Weights of a small transformer language model: 7.35M parameters, normalized queries and keys.
MLP neurons of a small language model. Each row is named by its layer, matrix (up: input weights) and neuron, and shows model dimensions 128-255. Each number is 50 + 12 x the weight over its row's rms, rounded and kept within 0 to 99.
Before each neuron's rows, "fires on" lists the tokens most often at its 100 highest values on Wikipedia text that the model never trained on.

fires on: "if", "et", "ed", "ric", "ro"
L5.up919:38 49 31 75 44 77 81 31 47 70 46 61 52 22 34 55 63 42 54 51 66 57 55 53 50 44 56 56 27 45 42 63 70 29 36 56 50 41 53 70 48 63 58 57 50 34 56 69 62 56 45 56 58 30 45 36 36 63 53 49 59 38 55 58 35 50 43 50 50 50 75 50 52 65 48 48 58 60 70 36 58 41 62 50 59 60 50 70 47 36 64 51 58 48 41 65 50 65 51 51 57 58 63 31 46 50 48 47 37 40 42 55 50 36 52 50 38 71 52 45 47 61 25 48 46 46 50 33

fires on: "ing", "est", "re", "el"
L5.up287:49 42 66 53 24 69 63 53 50 39 45 38 55 71 53 59 69 55 54 52 31 63 43 48 55 62 53 54 29 48 61 44 74 72 53 51 45 38 47 46 59 54 43 57 21 65 42 44 55 62 50 41 38 42 51 48 39 59 70 32 47 41 53 38 48 58 37 66 50 49 65 53 59 21 47 74 60 56 33 59 48 52 49 64 72 76 48 53 39 38 48 41 38 58 54 41 47 60 71 53 27 49 45 54 59 52 46 49 40 42 48 71 67 36 46 56 56 69 51 51 46 55 30 45 55 53 23 47

fires on: "ed", "it", "red", "f", "c", "isc"
L5.up471:49 42 68 40 45 53 55 64 58 57 62 54 55 65 36 53 48 63 62 44 51 44 67 38 42 74 52 37 46 76 64 63 61 44 29 45 68 28 46 63 43 46 63 29 52 50 57 39 62 66 24 66 60 50 54 60 67 63 41 57 48 55 58 52 52 59 49 41 51 50 56 53 54 53 58 48 46 51 57 71 34 44 63 37 50 51 50 58 67 56 52 58 67 49 38 59 56 74 46 51 42 46 62 51 43 44 52 54 32 52 45 39 49 31 39 44 52 70 35 52 53 53 50 56 50 57 63 64

fires on: ";", "0", "ac", " 7", " 6", "\n"
L5.up405:69 47 47 37 48 56 35 69 69 37 35 41 59 74 24 41 43 61 45 45 55 58 42 47 41 59 53 34 37 44 60 46 68 53 58 38 62 62 38 70 36 47 52 54 73 54 47 54 57 31 48 59 47 31 57 33 50 53 37 47 52 45 23 46 28 42 75 66 60 51 74 43 52 68 18 61 44 40 49 53 75 47 45 61 47 54 32 66 68 67 52 60 40 48 34 26 46 55 45 36 57 57 55 50 33 38 62 54 40 48 59 50 49 53 55 65 40 52 43 64 41 52 46 36 06 64 45 47

fires on: "p", "om", "c", " 1", " 3", "l"
L5.up306:69 53 44 20 32 36 75 72 65 47 58 62 51 41 43 57 56 48 52 55 54 47 54 50 68 60 46 52 61 43 55 41 59 64 57 51 59 26 63 58 44 60 44 46 52 46 50 63 52 32 46 35 53 63 56 45 55 40 46 67 59 35 56 27 34 31 55 53 68 56 66 48 50 49 36 74 21 58 54 57 53 66 36 50 45 71 42 75 50 57 43 41 53 37 61 68 50 50 47 54 47 58 51 47 40 47 51 65 73 57 52 54 32 48 68 56 55 43 52 48 57 27 55 63 48 80 49 43

fires on: ".", "ue", "ed", "it"
L5.up914:69 27 40 62 29 54 64 51 63 54 73 57 61 59 57 42 52 57 41 46 56 44 57 65 24 61 72 70 52 51 43 53 55 60 19 59 47 60 58 52 47 54 60 41 43 35 63 44 67 48 47 54 71 66 37 41 36 43 47 43 60 47 55 51 54 38 55 86 59 65 58 46 39 49 50 84 47 28 57 32 41 44 60 37 49 66 53 64 67 47 55 33 60 48 40 41 29 70 66 40 30 77 46 53 48 62 38 63 48 50 69 57 46 37 55 30 51 40 41 43 49 52 52 40 60 56 45 59

fires on: "ot", "umb", ".", "duc", "air", "ir"
L5.up431:46 34 60 59 37 71 55 39 62 43 56 75 44 51 39 45 45 74 49 54 71 43 39 63 32 75 56 57 59 58 61 59 67 59 49 39 39 49 46 43 63 59 33 40 52 56 43 34 49 47 61 53 53 42 41 49 46 76 22 54 34 54 61 43 46 41 52 40 36 42 57 59 69 27 33 36 54 38 52 27 56 60 44 63 75 53 52 52 33 76 63 45 44 68 43 36 52 60 60 14 37 59 60 57 57 32 46 44 25 71 63 49 51 52 73 46 50 57 57 41 47 49 37 47 49 41 64 42

fires on: "th", " ", "ission", "ul", "id", "age"
L5.up253:59 33 66 56 51 38 50 39 55 48 64 41 66 55 45 62 65 44 64 44 54 40 64 49 24 43 47 49 22 66 38 50 59 50 42 52 49 37 44 40 63 43 39 41 22 43 57 50 68 58 52 65 52 32 49 72 34 55 48 67 54 51 18 47 39 59 42 64 46 71 64 42 56 49 32 64 55 67 43 55 56 50 25 65 45 52 46 52 48 49 40 58 59 82 59 47 49 75 54 70 51 47 54 48 68 45 67 56 60 47 59 48 60 39 70 35 66 45 60 47 58 67 33 61 35 68 55 60

fires on: "C", "R", "A", "N", "h", "O"
L5.up859:33 55 52 58 46 72 54 45 49 54 41 55 61 64 16 59 45 43 49 36 49 55 29 50 59 39 31 63 54 52 71 39 57 47 39 54 44 60 48 76 27 54 68 34 56 31 54 65 57 39 40 71 64 42 45 51 65 35 54 41 65 35 61 43 45 46 57 53 69 58 45 35 57 50 40 41 54 39 52 27 52 61 64 48 47 64 46 42 62 55 49 64 49 37 47 56 37 70 56 78 52 75 55 47 51 61 55 63 37 47 53 51 58 48 62 28 47 41 33 45 40 41 54 43 54 42 61 44

fires on: "th", "est", "hern", "n", "re"
L5.up492:56 34 29 63 52 70 33 65 39 34 73 60 54 31 41 69 71 51 45 58 55 43 52 59 45 66 55 46 27 73 56 36 67 63 69 72 48 26 47 43 60 64 49 60 58 42 55 46 58 65 50 45 51 51 31 67 32 43 41 50 58 47 37 53 49 34 45 50 47 56 38 42 71 58 51 57 49 48 54 55 56 51 33 41 55 43 65 62 43 50 53 56 56 53 70 34 29 52 68 47 42 65 66 43 43 53 32 42 46 29 52 46 56 56 53 46 47 50 59 27 57 54 35 50 26 36 56 37

fires on: "est", "v", "3", "us", "0", "2"
L5.up254:50 41 56 67 43 66 48 53 56 48 53 60 71 45 49 64 43 51 45 60 33 42 31 55 45 41 65 25 46 69 52 67 79 49 38 48 54 37 61 44 47 57 48 53 58 55 37 52 46 48 46 33 27 70 55 75 57 55 65 56 46 15 55 68 63 56 58 80 49 70 58 39 58 50 59 55 51 57 48 55 44 57 61 67 33 34 40 62 40 47 54 30 59 55 62 50 40 56 47 42 46 52 56 46 72 72 52 51 41 51 39 48 42 68 40 66 57 47 48 53 44 41 51 47 43 39 43 63

fires on: ".", "ill", "20", "l", "ly", "ady"
L5.up378:60 29 66 67 47 56 50 68 49 45 47 61 66 27 48 56 44 44 47 51 62 45 57 59 58 31 61 56 61 43 54 53 72 58 57 70 44 45 49 54 51 48 45 39 44 36 25 53 50 64 52 52 48 61 74 55 51 64 44 52 20 16 81 60 30 49 53 58 45 32 54 51 42 48 40 75 57 66 72 56 43 43 42 29 53 53 37 38 55 36 56 57 58 47 43 44 37 43 35 46 21 77 50 53 31 75 46 50 49 45 62 65 36 43 71 43 45 35 79 57 62 41 62 47 45 51 50 49

fires on: "ing", "m", "up", "ic", "all", "og"
L5.up281:35 50 42 48 53 49 44 48 44 44 52 39 49 20 45 53 50 45 52 58 46 61 55 48 52 63 61 37 34 66 61 56 59 38 82 35 47 41 46 50 32 62 64 59 21 48 53 47 53 64 51 54 34 73 52 46 19 60 46 56 42 46 39 55 49 56 30 50 30 42 53 60 54 39 45 61 53 54 26 65 72 39 69 46 46 42 27 56 55 40 56 45 80 50 65 66 51 62 56 43 47 49 56 36 40 54 48 39 61 67 22 45 38 31 49 35 50 62 63 48 31 46 44 42 56 45 52 46

fires on: " att", "aj", " vis", ":", " served"
L5.up983:52 48 49 56 54 55 62 41 59 65 53 60 53 62 48 72 57 31 27 53 19 49 47 50 43 53 60 54 53 76 52 52 46 40 67 35 12 84 16 64 66 48 23 41 51 56 40 54 54 22 51 28 52 39 63 49 48 52 57 48 68 72 54 47 45 72 81 45 51 46 56 56 48 29 19 45 57 42 54 57 73 48 58 56 63 20 49 48 59 61 43 43 57 36 62 63 51 66 53 40 55 44 66 59 55 56 67 54 55 67 61 40 80 38 59 43 44 43 65 60 60 63 46 56 38 45 43 58

fires on: "ep", "ol", "ra", "w", "C", "im"
L5.up717:62 48 56 38 58 43 67 45 58 32 34 63 66 71 36 45 50 64 46 58 39 72 43 51 36 42 68 26 32 77 55 39 55 49 58 44 63 33 39 72 37 49 67 55 35 60 59 62 66 49 43 48 52 29 51 60 69 67 41 33 45 13 19 71 59 65 55 61 41 25 38 50 69 47 61 69 56 55 45 33 40 53 30 51 56 72 57 51 52 64 56 67 65 29 47 65 42 65 58 70 48 52 54 47 70 41 73 35 48 50 42 61 38 55 41 51 37 62 39 49 52 51 43 48 62 51 43 45

fires on: "os", " War", "or", "P", " |", "is"
L5.up929:67 51 47 60 55 71 55 38 55 65 65 41 47 46 38 46 75 50 45 34 44 42 49 46 47 50 34 59 48 56 27 28 53 33 47 41 63 51 41 65 63 46 34 53 41 27 65 71 49 37 39 37 44 34 59 48 43 49 38 52 60 32 51 57 63 64 32 63 48 46 38 76 45 36 47 70 52 39 68 24 51 29 59 73 47 35 63 64 63 51 57 31 59 53 43 43 40 62 40 50 48 52 51 27 52 33 41 30 55 47 46 58 66 49 46 32 55 52 49 48 59 48 39 57 48 54 33 55